Part of a small language model's weights: MLP 1728 GeGLU.
MLP neurons of a small language model. Each row is named by its layer, matrix (gate and up: input weights; down: output weights) and neuron, and shows model dimensions 240-367. Each number is 50 + 12 x the weight over its row's rms, rounded and kept within 0 to 99. A neuron's up and down rows have the sign that makes its largest values positive.
After each neuron's rows, "fires after" lists the tokens most often just before its 100 highest values on Wikipedia text that the model never trained on.

L2.gate1221:33 55 56 49 60 85 45 44 54 35 65 46 41 55 51 54 62 46 45 55 40 53 55 35 46 61 56 46 40 38 51 52 65 42 77 42 58 61 42 46 56 52 60 31 46 46 36 61 59 22 53 54 57 37 68 50 65 56 60 23 54 51 68 50 66 46 47 42 44 48 44 66 50 43 42 55 43 54 65 55 61 18 68 30 62 43 58 61 24 59 67 15 33 63 59 56 69 28 51 65 60 44 49 51 47 44 45 60 50 59 73 53 60 53 51 34 61 49 37 52 49 48 54 78 51 52 66 40
L2.up1221:51 58 55 45 22 42 37 40 82 69 40 63 43 46 48 63 41 57 56 53 58 57 36 55 61 50 32 47 68 47 54 32 41 29 26 50 38 58 53 35 58 50 47 45 37 51 68 51 52 51 59 61 56 17 64 53 46 67 62 53 40 44 55 35 53 25 60 56 42 68 62 42 38 48 51 60 65 38 56 50 51 68 53 38 40 50 42 58 47 56 30 42 67 55 56 41 45 82 44 50 41 32 56 50 36 71 39 24 53 44 34 45 45 43 52 35 46 52 50 52 48 63 28 53 50 56 34 76
L2.down1221:31 62 50 40 72 73 57 32 40 52 50 47 72 39 45 54 49 28 26 30 38 36 85 34 61 65 58 60 50 42 68 58 67 48 73 42 50 50 47 37 47 40 57 41 44 59 47 63 50 38 46 22 61 59 65 53 76 52 42 34 51 66 48 45 53 50 51 57 49 42 30 54 67 55 68 47 46 47 66 59 50 34 51 41 63 40 57 57 51 36 40 46 41 61 58 61 58 44 55 64 71 56 45 46 50 50 60 50 39 45 67 56 58 52 60 47 51 49 31 65 44 28 63 67 61 39 66 37
fires after: ",", ".", " and", " |"

L2.gate907:56 52 46 53 39 62 42 62 27 51 33 57 50 54 44 37 59 63 29 45 48 40 57 30 44 58 57 47 55 54 45 33 55 38 33 64 35 45 48 42 63 45 47 28 38 48 71 31 44 45 43 51 49 44 31 71 46 50 40 45 58 50 46 63 59 65 55 57 73 32 47 51 60 44 38 55 46 48 50 53 77 42 46 42 46 37 47 33 46 48 67 36 60 55 23 66 46 43 81 61 41 22 54 73 60 50 35 43 38 51 41 66 40 43 52 32 51 50 47 37 55 60 50 59 54 44 39 55
L2.up907:53 49 30 43 37 59 47 37 44 42 51 56 60 69 71 76 37 53 51 53 55 17 58 53 61 40 47 40 48 47 34 53 48 37 42 57 51 67 59 70 59 50 54 59 48 63 36 60 47 69 44 62 61 40 51 60 59 56 43 45 44 53 31 54 41 33 50 53 44 47 41 58 50 64 32 51 63 59 39 61 26 68 64 55 31 36 57 64 38 42 57 40 72 50 53 38 33 66 33 45 56 50 38 37 34 61 53 50 55 46 49 64 59 45 50 46 22 44 46 38 49 55 65 49 42 40 55 55
L2.down907:45 49 62 71 46 51 56 46 31 50 62 38 49 24 62 28 65 43 44 58 61 71 40 54 35 49 47 58 38 52 59 50 62 56 43 58 59 48 56 39 47 40 54 71 43 51 52 41 59 52 49 16 44 45 55 61 39 32 57 49 72 52 46 62 66 59 38 51 63 63 51 24 63 47 62 45 33 40 45 46 64 52 45 42 62 60 57 36 63 67 55 59 55 44 47 58 48 38 67 43 51 37 65 56 51 47 39 42 62 67 43 35 61 54 41 41 51 69 65 53 43 36 29 68 45 46 23 65
fires after: ",", " in", " of"

L2.gate1150:53 39 26 67 32 42 40 67 65 53 43 48 51 57 38 49 59 52 42 56 43 42 43 41 56 48 49 66 49 47 42 32 41 29 44 62 43 57 77 39 40 40 62 53 26 62 67 52 41 30 38 59 61 49 63 79 69 32 45 46 56 63 41 67 42 34 60 27 40 68 75 42 55 38 52 81 54 82 39 50 37 71 37 47 42 48 29 56 53 46 68 48 49 63 48 40 41 41 45 55 47 52 46 57 46 41 51 33 49 61 46 74 45 44 50 20 41 55 39 58 52 41 30 44 29 45 26 76
L2.up1150:45 46 53 26 41 58 49 39 54 64 53 13 56 50 50 32 42 51 51 21 44 76 50 35 47 49 55 45 47 47 65 64 66 59 43 39 54 42 38 55 50 50 45 63 48 33 73 49 35 26 44 56 62 64 24 69 60 69 38 52 32 42 45 35 50 49 40 67 66 93 51 52 39 68 35 52 61 33 49 75 66 63 53 37 46 57 54 45 58 51 65 43 47 63 31 63 47 42 56 49 58 51 61 54 51 64 62 56 52 54 52 53 52 61 43 46 51 54 41 47 52 42 40 54 54 36 51 57
L2.down1150:63 60 37 57 53 51 50 47 57 32 42 43 54 39 52 62 55 27 58 58 61 24 57 37 42 56 36 87 57 56 48 43 41 42 63 40 54 55 76 32 45 44 69 54 34 68 54 47 72 53 51 35 54 70 78 57 62 25 48 41 54 50 51 67 38 58 53 36 58 55 57 38 56 35 53 30 28 55 71 34 36 55 51 63 38 53 46 48 44 43 51 63 52 64 45 50 33 49 55 70 37 38 58 49 78 38 51 28 58 70 62 41 37 44 39 28 47 45 44 52 37 50 60 59 25 44 43 39
fires after: ",", " New"

L2.gate1097:78 43 68 53 41 30 56 42 52 48 56 48 39 61 38 64 40 24 60 54 34 53 61 36 54 43 36 40 50 49 39 47 53 55 42 47 45 36 56 51 46 48 42 48 54 61 49 40 49 78 57 35 46 44 56 39 58 67 63 34 56 45 45 40 37 56 73 51 39 62 49 57 48 49 41 41 49 58 51 65 50 63 34 45 58 51 52 63 70 47 73 86 54 25 43 32 35 37 35 24 34 54 69 60 45 44 43 61 52 31 44 56 54 38 71 45 78 32 64 60 41 43 52 57 46 53 44 46
L2.up1097:52 37 48 75 58 44 29 51 46 42 48 61 39 69 56 45 59 35 46 63 53 64 53 55 38 51 47 49 57 62 68 57 64 50 40 53 31 22 37 56 39 79 41 55 56 55 49 67 59 67 45 65 36 66 59 56 48 46 83 51 44 50 40 57 57 63 40 39 40 57 37 49 41 36 52 45 51 44 62 64 40 58 31 49 49 51 53 56 69 42 42 66 31 45 52 45 58 49 62 28 45 59 56 52 71 47 53 40 46 45 57 52 42 49 81 42 56 58 58 60 46 48 52 50 53 65 48 34
L2.down1097:55 47 57 35 46 41 45 56 61 53 56 59 47 51 64 38 49 59 61 46 47 33 38 66 38 58 42 53 52 47 29 36 29 57 59 49 32 46 71 46 48 38 50 53 48 45 37 54 53 58 49 52 54 33 56 40 63 58 33 46 72 45 54 49 39 42 58 56 62 45 66 71 47 53 53 44 39 70 45 54 56 49 70 36 52 53 63 44 63 55 62 44 56 26 46 57 29 45 22 35 59 44 66 58 45 61 48 54 53 50 38 64 56 53 32 47 47 55 44 53 51 53 55 69 43 42 37 60
fires after: " the", " The", "The", " a"

L2.gate1030:56 66 33 30 50 66 68 34 50 67 50 60 65 34 62 61 43 44 41 49 35 46 68 34 41 38 43 38 48 52 49 73 42 49 55 35 46 41 40 59 33 47 54 62 67 34 56 57 40 55 29 48 34 50 53 66 64 44 41 64 54 23 34 36 32 55 49 55 46 39 49 48 74 66 34 54 41 47 54 70 42 54 46 56 30 64 54 39 53 48 43 71 43 46 48 42 48 54 34 64 30 42 31 48 62 56 45 39 66 56 39 28 53 53 45 51 17 45 53 30 49 44 47 46 31 56 44 38
L2.up1030:67 58 38 23 58 64 63 42 43 61 68 54 43 56 67 63 50 57 47 66 31 35 57 31 51 50 38 49 41 44 53 73 35 48 54 34 53 36 41 61 38 47 60 84 60 44 38 57 40 42 42 37 47 32 73 64 61 64 42 62 60 21 49 40 32 51 37 64 32 37 56 55 70 76 47 56 53 58 51 68 30 40 49 65 43 72 48 33 49 54 42 73 48 44 52 48 44 46 40 59 41 29 29 53 68 53 51 62 73 45 51 36 55 56 58 49 31 42 43 35 46 37 42 44 42 49 46 34
L2.down1030:56 47 44 74 44 46 34 68 74 32 34 41 34 55 44 51 43 59 56 36 53 51 48 40 70 78 51 81 44 33 49 36 43 37 57 49 61 47 62 28 29 44 46 58 28 60 45 49 52 42 66 61 73 58 62 43 47 69 54 38 66 51 65 69 61 55 53 63 49 47 42 54 34 56 43 44 36 50 49 28 68 54 52 50 60 43 53 63 53 62 53 50 51 71 50 59 55 57 67 19 72 47 57 56 45 33 35 36 34 47 59 48 55 47 69 58 57 43 35 56 51 40 53 44 77 36 56 62
fires after: " |", "|", " a", " the"

L2.gate401:34 53 44 68 22 43 76 33 61 50 50 34 57 66 46 74 83 56 43 53 37 35 49 53 47 66 43 63 39 43 61 40 49 62 35 34 83 46 63 54 36 36 44 35 48 56 44 49 44 55 46 91 37 53 38 56 52 24 47 41 27 47 51 44 59 40 52 43 54 68 60 47 46 55 44 37 63 57 63 53 48 46 33 63 51 58 63 62 51 46 57 67 38 51 44 52 59 47 52 55 46 39 57 40 78 38 53 67 68 42 53 37 41 52 40 39 53 46 38 49 64 51 52 60 37 33 44 45
L2.up401:63 54 55 49 67 46 37 58 48 41 58 45 50 40 75 28 68 39 53 45 39 64 49 29 31 46 49 45 50 34 32 58 41 48 59 24 50 53 53 53 42 68 42 36 35 59 47 18 54 35 34 30 48 72 56 46 49 53 46 34 42 60 47 39 19 39 63 61 59 53 46 49 53 56 52 66 42 57 40 63 46 50 55 56 53 72 55 41 51 61 58 47 48 58 63 35 50 50 53 67 75 61 42 47 54 45 45 54 65 63 61 45 51 53 51 55 59 55 54 58 42 56 57 45 33 45 68 42
L2.down401:45 49 32 55 39 62 50 48 76 46 36 61 32 52 33 69 46 50 50 37 66 57 39 62 65 46 41 60 60 70 63 45 51 52 43 71 41 60 30 56 76 28 51 56 64 57 35 75 53 70 66 47 50 28 41 49 60 50 48 53 66 38 58 47 71 66 41 51 55 61 52 53 52 51 24 44 54 36 62 41 51 38 45 36 47 37 36 54 57 19 60 50 48 39 43 69 27 47 46 49 24 34 49 36 45 31 47 54 40 53 57 50 49 42 57 53 37 48 49 34 50 26 41 53 53 61 29 50
fires after: ",", " and"

L2.gate1644:29 37 51 56 37 62 55 51 57 67 50 38 44 49 53 42 44 70 30 59 51 35 59 49 52 23 46 45 52 61 43 49 62 59 64 56 43 37 43 57 49 49 59 59 55 36 47 55 61 61 38 49 33 38 69 33 41 64 43 36 47 46 36 68 45 48 33 41 53 43 40 45 67 51 42 49 54 62 31 45 49 62 55 29 58 55 63 49 58 45 32 68 68 39 36 37 35 39 44 42 51 39 49 38 57 60 62 58 61 57 44 66 40 39 59 33 38 53 47 52 67 39 56 58 22 48 54 54
L2.up1644:14 45 49 53 46 56 57 47 60 67 48 31 43 41 46 53 47 71 32 51 50 42 59 36 65 34 51 43 52 60 56 47 70 64 48 53 48 20 47 51 51 59 54 51 50 45 58 52 62 71 42 54 52 52 73 39 55 65 30 50 47 35 40 63 37 49 41 47 52 38 49 36 64 55 38 55 46 54 36 36 60 66 44 44 61 45 65 50 57 55 33 69 79 54 42 32 23 48 52 37 54 46 69 45 49 58 68 57 55 47 40 65 35 40 54 26 39 44 47 50 73 47 50 59 40 37 52 46
L2.down1644:23 68 33 60 46 36 63 37 45 51 57 41 57 53 41 58 76 41 57 50 35 74 44 34 69 69 41 50 64 47 64 49 47 50 41 59 56 35 43 47 60 59 45 43 36 58 46 29 72 54 59 52 52 63 67 46 62 68 33 51 45 45 41 49 35 37 72 43 52 41 25 44 30 36 55 56 32 35 58 41 34 70 54 65 35 34 37 50 41 42 50 31 34 75 60 52 39 57 51 64 36 21 46 61 40 45 25 31 33 45 45 25 66 68 46 55 41 57 50 39 51 69 48 50 79 46 60 56
fires after: " the", " 2", " 3", " |", " in", " finished"

L2.gate1468:44 40 59 59 45 58 23 86 58 43 50 44 51 45 31 25 52 55 65 42 47 38 62 60 27 41 70 41 53 60 59 37 37 54 61 42 60 66 40 39 40 44 50 51 31 55 62 50 38 46 56 66 50 39 60 74 36 65 47 50 41 71 67 68 63 55 45 47 12 57 66 20 38 49 50 52 60 66 77 56 64 43 44 46 37 61 55 58 74 33 50 46 52 52 51 64 39 43 33 44 30 51 42 33 53 52 35 59 43 46 58 42 50 34 54 67 40 35 55 53 40 57 38 53 61 68 42 37
L2.up1468:41 49 64 43 55 63 50 71 59 48 53 56 34 49 50 24 60 48 50 47 41 49 43 55 35 31 62 54 49 51 46 60 38 58 59 29 61 37 56 31 35 34 35 53 34 38 57 36 71 49 41 40 31 44 69 51 56 65 32 63 31 63 61 56 45 48 43 49 26 55 39 40 45 37 39 56 61 84 65 49 49 49 41 58 36 54 54 48 63 50 30 57 39 51 49 61 39 56 45 40 47 46 40 32 58 50 55 66 43 47 48 48 43 30 73 44 46 37 64 33 40 71 37 47 64 54 52 29
L2.down1468:28 48 48 44 35 44 50 39 47 53 43 43 46 52 64 55 22 39 58 48 60 72 37 41 56 50 46 34 60 58 46 70 63 36 18 53 49 54 60 64 73 43 61 51 52 64 53 60 51 46 52 67 63 71 51 51 33 48 58 58 66 63 53 31 59 51 50 43 64 51 34 77 42 37 63 54 46 30 37 61 50 60 61 53 40 35 29 65 53 61 59 58 55 47 43 26 42 58 52 32 64 72 49 75 45 53 52 46 53 57 61 53 41 55 53 46 43 63 46 62 75 63 69 57 32 43 59 44
fires after: " |", " the", ",", " BBC", " RUS", ":"

L2.gate199:42 49 56 65 56 68 48 37 61 41 41 51 26 53 56 46 53 55 63 52 55 60 62 50 54 28 65 50 45 61 36 63 53 69 45 48 57 48 44 57 55 36 43 45 44 55 49 52 37 39 59 58 50 45 51 32 71 54 57 32 72 41 48 58 27 48 58 70 66 33 37 31 32 46 43 56 53 62 55 70 62 75 53 35 40 52 50 61 61 39 64 51 38 45 33 51 78 66 67 58 54 58 63 41 62 43 54 56 44 48 40 48 59 60 52 52 36 54 60 52 72 39 44 37 65 50 58 46
L2.up199:62 35 54 53 31 49 70 81 44 65 40 45 47 39 50 42 75 48 71 70 28 54 57 37 41 38 61 55 49 50 56 45 65 54 57 59 31 46 62 58 66 58 35 65 60 55 74 46 36 39 65 78 60 41 62 36 31 40 59 54 35 53 43 67 52 52 29 59 37 72 37 35 52 62 64 39 50 42 35 57 71 57 49 36 54 29 44 46 60 50 65 74 50 60 51 51 60 38 50 48 55 34 51 57 26 49 46 57 31 58 56 35 63 38 57 55 38 84 55 56 62 52 47 49 31 46 18 43
L2.down199:51 40 60 48 72 72 50 27 58 13 50 42 50 50 57 74 57 60 65 45 61 46 39 56 54 47 53 43 44 63 46 68 27 51 44 33 49 52 46 63 45 53 52 32 40 50 53 74 49 62 69 54 40 50 48 43 85 53 55 45 72 27 58 35 41 45 61 65 49 30 36 38 63 35 55 61 42 43 56 63 48 69 64 60 30 40 61 70 56 49 56 37 49 43 50 49 58 56 58 57 48 58 67 50 75 42 51 59 55 48 48 51 45 47 43 60 51 41 57 58 36 33 35 55 54 50 53 59
fires after: " the", " The", "The"

L2.gate831:32 48 53 40 48 49 74 40 36 45 44 51 40 54 55 54 52 56 59 60 38 59 58 50 27 57 40 78 62 57 44 65 49 49 46 71 52 36 72 45 38 43 24 50 43 50 48 44 30 40 51 64 69 43 56 60 62 97 33 51 41 43 36 50 43 22 29 36 36 54 35 33 37 57 54 70 43 59 63 58 43 29 43 49 46 42 37 74 65 60 47 50 54 42 59 38 69 59 53 73 40 35 66 37 54 46 44 49 37 46 56 44 38 36 69 70 43 44 41 29 53 73 58 57 46 49 36 62
L2.up831:53 84 42 43 66 52 30 68 57 55 41 45 56 63 54 54 75 20 53 66 39 57 49 47 58 62 40 36 45 26 45 77 51 70 52 63 23 56 64 54 45 41 49 57 70 51 49 40 47 45 64 74 48 53 44 58 58 64 37 58 61 42 26 35 44 32 50 45 50 40 50 43 49 56 61 55 35 56 42 42 54 19 50 54 29 33 39 57 36 44 62 69 48 54 64 46 48 58 38 99 51 49 23 42 61 27 62 48 38 69 57 40 36 33 33 58 42 50 28 54 46 47 56 48 38 31 53 39
L2.down831:41 35 60 22 36 55 62 34 48 48 52 56 68 39 62 74 28 50 46 38 45 45 64 54 51 41 46 74 74 54 49 53 43 44 61 48 70 50 26 35 41 32 40 45 12 62 52 48 34 60 35 32 70 44 58 56 38 50 61 44 54 54 61 44 59 67 53 47 50 71 48 42 43 32 45 63 39 46 58 56 49 53 48 30 69 54 60 54 69 64 48 32 40 38 31 51 50 40 50 44 49 46 58 43 28 68 35 33 57 24 54 73 44 52 67 49 77 44 49 42 51 57 59 56 38 37 46 61
fires after: " |", "|"

L2.gate1120:29 78 26 44 64 40 51 52 51 50 36 35 53 66 46 44 63 67 41 40 67 49 62 47 68 41 42 53 46 38 43 24 51 55 49 43 53 43 34 68 44 49 45 57 45 61 48 54 51 33 45 36 68 48 60 52 37 49 51 57 53 58 52 39 53 50 65 59 32 50 46 32 33 39 41 66 56 63 42 64 58 38 53 39 19 44 57 67 47 37 36 65 46 60 62 51 36 54 49 48 52 28 47 53 57 37 45 65 47 63 50 25 58 54 38 55 40 23 44 63 39 40 55 52 48 58 47 55
L2.up1120:27 58 53 48 48 49 50 49 48 35 38 50 34 62 50 34 58 64 48 57 53 64 65 69 51 48 35 38 51 43 41 45 49 65 37 44 65 37 64 33 43 58 33 48 40 53 52 16 50 45 51 67 59 40 64 63 64 50 43 47 53 62 50 49 49 55 32 57 47 36 32 45 40 55 63 72 37 65 57 45 57 34 51 48 60 59 61 61 52 41 29 51 63 38 81 74 45 75 36 51 53 62 69 39 41 26 60 64 48 57 56 45 52 61 44 76 54 47 40 33 45 52 55 45 57 70 29 62
L2.down1120:55 40 45 55 33 43 63 41 44 73 53 41 45 21 56 59 44 48 45 41 51 23 50 51 63 67 60 51 35 28 54 38 59 24 52 37 35 42 49 51 54 50 59 53 66 43 62 71 53 58 39 47 33 50 44 43 45 63 52 48 36 38 67 31 61 49 59 37 63 69 61 54 53 41 32 61 53 37 59 54 38 45 35 32 53 43 46 48 51 61 54 38 39 49 22 55 57 41 72 53 60 31 64 56 48 70 24 38 51 50 51 40 41 44 39 45 37 38 68 48 54 65 44 74 43 45 47 34
fires after: " |", "-", ",", ":", "\n", "|"

L2.gate515:40 47 55 63 48 53 55 79 38 35 49 35 44 40 54 42 49 29 60 43 50 51 43 53 62 44 56 66 44 41 56 77 47 65 70 53 50 56 53 37 19 25 44 42 71 41 54 40 54 74 54 47 43 53 60 37 46 68 62 60 45 41 41 54 62 47 54 53 38 43 58 45 51 39 46 58 70 50 54 38 61 54 56 33 38 49 47 60 50 38 51 44 41 43 48 58 58 56 36 48 18 54 55 69 33 57 51 42 65 51 48 61 43 36 64 51 43 52 46 54 60 55 38 30 54 51 54 51
L2.up515:31 46 42 70 47 51 76 41 40 48 58 45 17 37 13 40 42 42 58 46 47 79 54 55 58 63 61 57 43 48 46 51 48 62 60 45 64 48 41 59 37 45 52 46 64 55 76 71 33 61 29 66 38 45 50 53 49 58 66 39 57 64 56 37 60 53 58 43 45 48 41 54 53 24 39 44 57 56 42 66 45 48 58 43 64 52 38 64 54 55 46 41 51 52 48 54 60 34 47 61 54 53 56 48 37 52 48 50 49 41 35 56 35 42 39 50 64 38 43 63 45 59 54 42 79 46 54 42
L2.down515:49 55 44 51 48 34 53 57 45 33 46 43 68 42 67 67 59 56 47 66 41 50 46 54 53 40 67 51 34 48 55 81 54 63 43 68 54 57 45 39 36 38 51 38 57 50 57 39 79 61 69 22 48 50 55 47 48 66 45 76 47 39 57 68 35 40 52 39 57 50 60 63 26 68 60 63 39 51 41 70 50 53 56 38 52 38 63 55 50 64 63 44 55 41 60 57 44 65 54 49 61 49 58 65 39 61 46 42 28 26 51 38 60 32 74 34 25 41 31 72 42 54 45 41 42 42 59 38
fires after: " (", ",", "–", " $", "-", " /"

L2.gate1104:70 35 51 52 54 59 52 57 56 55 39 44 44 52 41 48 41 46 57 47 50 53 67 45 54 55 67 63 51 54 55 96 56 52 57 55 49 48 64 24 48 15 32 56 46 67 40 53 47 62 38 56 54 62 46 69 41 31 38 40 49 27 55 53 55 63 54 65 26 44 64 39 48 43 59 39 47 62 49 61 73 45 61 39 50 55 41 76 60 48 35 44 47 40 46 37 58 54 49 55 51 31 80 49 51 55 58 59 56 57 66 48 41 59 58 74 79 60 78 60 33 44 45 68 61 42 26 59
L2.up1104:65 45 55 56 48 53 58 43 41 44 52 56 45 52 66 42 62 26 44 55 58 54 46 58 50 56 66 86 46 54 51 56 75 46 41 50 42 35 46 46 29 25 41 52 48 62 55 53 34 58 22 56 40 53 64 59 60 43 41 39 44 40 68 49 67 71 51 55 19 58 35 53 67 63 34 65 57 41 33 45 34 75 58 55 41 50 30 55 44 57 33 49 37 52 56 42 51 47 39 67 45 62 50 55 55 52 55 66 50 58 46 38 75 55 45 55 68 70 60 59 55 58 25 33 66 51 44 43
L2.down1104:52 62 24 46 54 53 65 70 32 58 41 21 48 58 55 27 60 41 50 42 65 38 58 40 56 65 48 46 20 48 37 64 69 69 58 44 58 35 57 60 63 49 65 56 48 38 44 38 65 47 68 65 57 30 59 40 62 56 73 52 56 43 49 62 32 33 44 36 60 19 44 59 47 42 64 45 44 45 73 52 41 36 50 57 48 41 38 64 60 43 70 73 63 58 54 58 65 77 66 44 42 60 49 78 31 46 42 55 50 41 52 46 40 50 50 49 41 64 41 30 61 43 72 44 34 32 51 52
fires after: ",", "-", "7", "8"

L2.gate1234:34 77 50 38 61 51 67 28 69 26 40 58 59 27 54 49 62 47 41 39 44 66 49 49 44 45 64 52 38 43 72 35 29 29 64 54 52 56 28 55 50 66 54 51 53 54 33 45 64 29 42 71 50 37 47 44 53 58 66 44 57 43 53 62 47 55 74 40 54 17 68 32 61 49 55 46 50 32 34 63 41 57 40 66 30 63 79 60 49 57 37 49 58 35 65 48 68 35 45 34 52 55 50 61 40 42 46 37 51 43 54 57 62 36 49 61 70 62 57 46 71 57 74 53 63 39 54 39
L2.up1234:25 57 29 27 63 57 75 43 50 54 65 56 66 61 59 55 53 46 51 80 52 56 64 53 55 66 52 51 44 46 77 36 53 41 44 46 54 47 34 32 55 55 35 44 50 63 56 27 50 57 43 40 54 49 58 39 61 51 59 52 53 51 50 66 36 61 53 49 49 41 54 55 39 46 47 44 39 56 42 68 48 38 55 32 69 44 58 35 68 65 48 48 70 30 43 43 51 22 39 53 61 53 35 46 51 32 33 27 40 40 34 58 46 47 65 54 44 67 60 73 68 63 44 50 59 33 73 43
L2.down1234:78 43 64 65 38 47 34 62 41 57 50 49 44 46 44 42 41 69 44 32 51 38 41 43 54 49 26 39 56 60 37 68 58 68 47 61 48 52 76 49 44 41 53 59 65 45 47 71 51 45 66 47 54 45 37 60 35 47 51 36 48 53 37 33 72 48 29 47 54 54 47 51 51 58 52 34 52 55 53 30 57 42 51 51 54 47 37 53 57 44 84 53 21 63 55 51 33 68 54 71 45 37 51 58 65 63 57 63 64 57 49 51 58 65 75 63 41 42 40 55 45 30 35 46 43 51 56 64
fires after: " |", " on", " On", "On", ":"

L2.gate448:44 47 54 58 53 53 54 57 60 67 45 58 57 32 38 43 52 64 30 40 23 41 55 38 63 45 48 48 48 49 53 44 63 48 39 40 60 57 71 51 58 45 75 51 60 46 71 57 35 59 65 59 39 31 55 37 48 26 61 66 52 45 62 68 37 45 57 58 36 30 39 56 41 64 50 51 48 87 45 43 48 42 61 65 42 76 65 70 65 60 54 60 20 38 39 40 31 41 64 59 50 55 48 32 51 50 63 58 49 39 60 32 67 80 28 36 30 35 46 61 57 20 40 75 48 43 35 42
L2.up448:38 51 40 63 50 57 38 54 48 39 56 57 38 54 79 51 46 55 61 35 55 45 64 45 56 46 25 46 45 32 58 44 56 64 69 48 45 50 33 37 49 76 66 53 64 71 49 32 31 54 55 35 50 59 52 65 48 30 48 31 48 23 61 34 50 40 66 53 47 34 45 59 40 41 57 61 44 53 49 67 57 41 33 56 53 56 55 57 44 49 63 45 39 48 40 40 45 51 62 23 73 44 71 46 70 44 58 24 62 75 69 50 76 34 40 49 65 36 72 76 74 37 60 54 72 19 55 37
L2.down448:54 44 47 58 45 53 71 61 48 57 50 57 54 68 36 50 60 48 18 53 44 61 46 40 36 48 54 52 52 70 45 47 42 41 32 42 44 55 70 68 48 29 52 57 55 30 51 47 71 36 39 67 31 50 57 56 44 58 56 45 67 71 64 57 61 61 21 57 38 59 61 35 51 90 31 45 58 59 22 29 44 53 57 38 39 56 47 49 44 38 36 44 41 38 67 40 40 40 39 74 45 55 45 50 45 42 28 63 38 32 50 46 53 51 74 54 34 49 19 42 42 41 45 44 34 58 41 71
fires after: " |", " 0", " by", ")}"

L2.gate1108:43 44 53 25 42 47 45 28 44 59 24 63 63 33 46 53 30 72 49 50 47 38 40 50 50 50 56 35 43 42 49 64 58 63 69 60 55 43 43 43 69 37 32 51 50 45 67 52 44 73 50 42 53 46 41 33 52 69 55 61 37 64 63 58 63 66 50 22 70 27 50 64 35 51 32 46 52 34 35 52 67 35 43 50 65 50 55 56 45 31 53 47 36 29 44 31 76 67 39 35 50 57 46 69 41 54 46 58 45 21 46 62 55 64 50 54 44 39 61 38 49 69 63 32 69 51 48 52
L2.up1108:54 25 52 69 63 58 59 57 52 55 48 42 41 25 35 72 04 48 61 51 52 54 64 36 58 38 43 59 56 30 53 46 59 48 60 34 59 57 45 56 53 34 49 72 44 59 41 65 33 82 57 64 51 59 34 49 57 65 46 70 50 64 32 56 34 33 58 41 68 52 51 63 30 40 46 67 43 30 51 44 73 65 61 57 42 51 36 45 50 59 60 38 60 27 47 63 40 41 36 51 49 49 61 35 49 65 37 49 65 59 67 52 30 49 51 43 38 28 33 40 45 58 62 46 44 72 58 36
L2.down1108:52 65 41 56 52 37 48 72 45 38 76 69 50 70 41 44 81 36 44 65 47 77 50 47 56 45 77 35 38 46 46 67 25 53 28 55 45 49 70 50 71 43 45 41 47 44 44 62 58 21 35 35 44 38 49 59 41 54 50 47 47 15 42 71 53 52 39 42 33 58 48 54 59 53 47 27 50 53 65 43 29 44 55 52 42 48 35 52 60 68 58 65 57 62 43 61 52 40 49 43 59 56 42 57 45 50 39 57 52 45 15 38 70 41 58 40 63 52 59 67 51 39 60 56 48 51 48 46
fires after: " in", " a", " on", " from", " the"

L2.gate750:73 65 42 61 20 38 58 58 40 54 45 48 40 53 46 70 47 35 09 44 50 54 34 60 47 49 48 59 61 55 55 39 41 58 47 53 44 54 65 66 42 65 42 38 53 52 21 54 74 32 42 67 54 56 55 46 75 43 40 49 54 43 48 44 56 69 34 70 53 72 70 58 54 56 42 51 26 39 49 60 22 69 58 50 51 42 53 53 66 58 45 37 35 23 42 38 27 46 63 54 41 52 82 45 56 29 67 62 29 67 39 62 47 42 51 40 50 29 50 30 56 61 42 55 54 59 42 72
L2.up750:52 42 50 67 38 32 51 68 40 72 43 45 36 51 53 51 21 74 22 47 29 43 63 64 55 56 42 55 42 36 46 55 26 42 55 35 54 62 49 70 42 45 42 46 49 39 29 59 75 72 72 63 44 63 72 41 53 21 49 50 45 69 45 56 57 67 42 36 45 47 55 60 40 47 51 77 41 45 45 41 34 53 54 58 69 35 69 48 66 62 35 38 60 35 35 52 17 59 55 55 44 24 52 54 53 31 56 69 64 52 42 48 68 51 66 43 80 46 66 21 61 67 39 76 75 50 48 58
L2.down750:48 69 52 46 55 48 61 57 54 49 45 63 45 54 34 59 38 35 37 32 46 53 44 48 67 59 68 55 56 55 45 44 45 51 58 73 39 44 52 67 55 43 28 38 76 42 39 40 53 40 41 53 56 52 47 48 54 61 37 39 60 50 36 55 41 54 49 56 51 55 45 56 52 64 53 27 53 44 71 55 27 46 56 26 41 53 52 18 48 54 57 33 65 30 38 44 42 43 72 30 40 58 48 53 51 41 79 46 50 46 35 58 43 42 43 53 70 41 55 33 33 38 52 34 40 59 45 53
fires after: " ", " Apps", " Goals"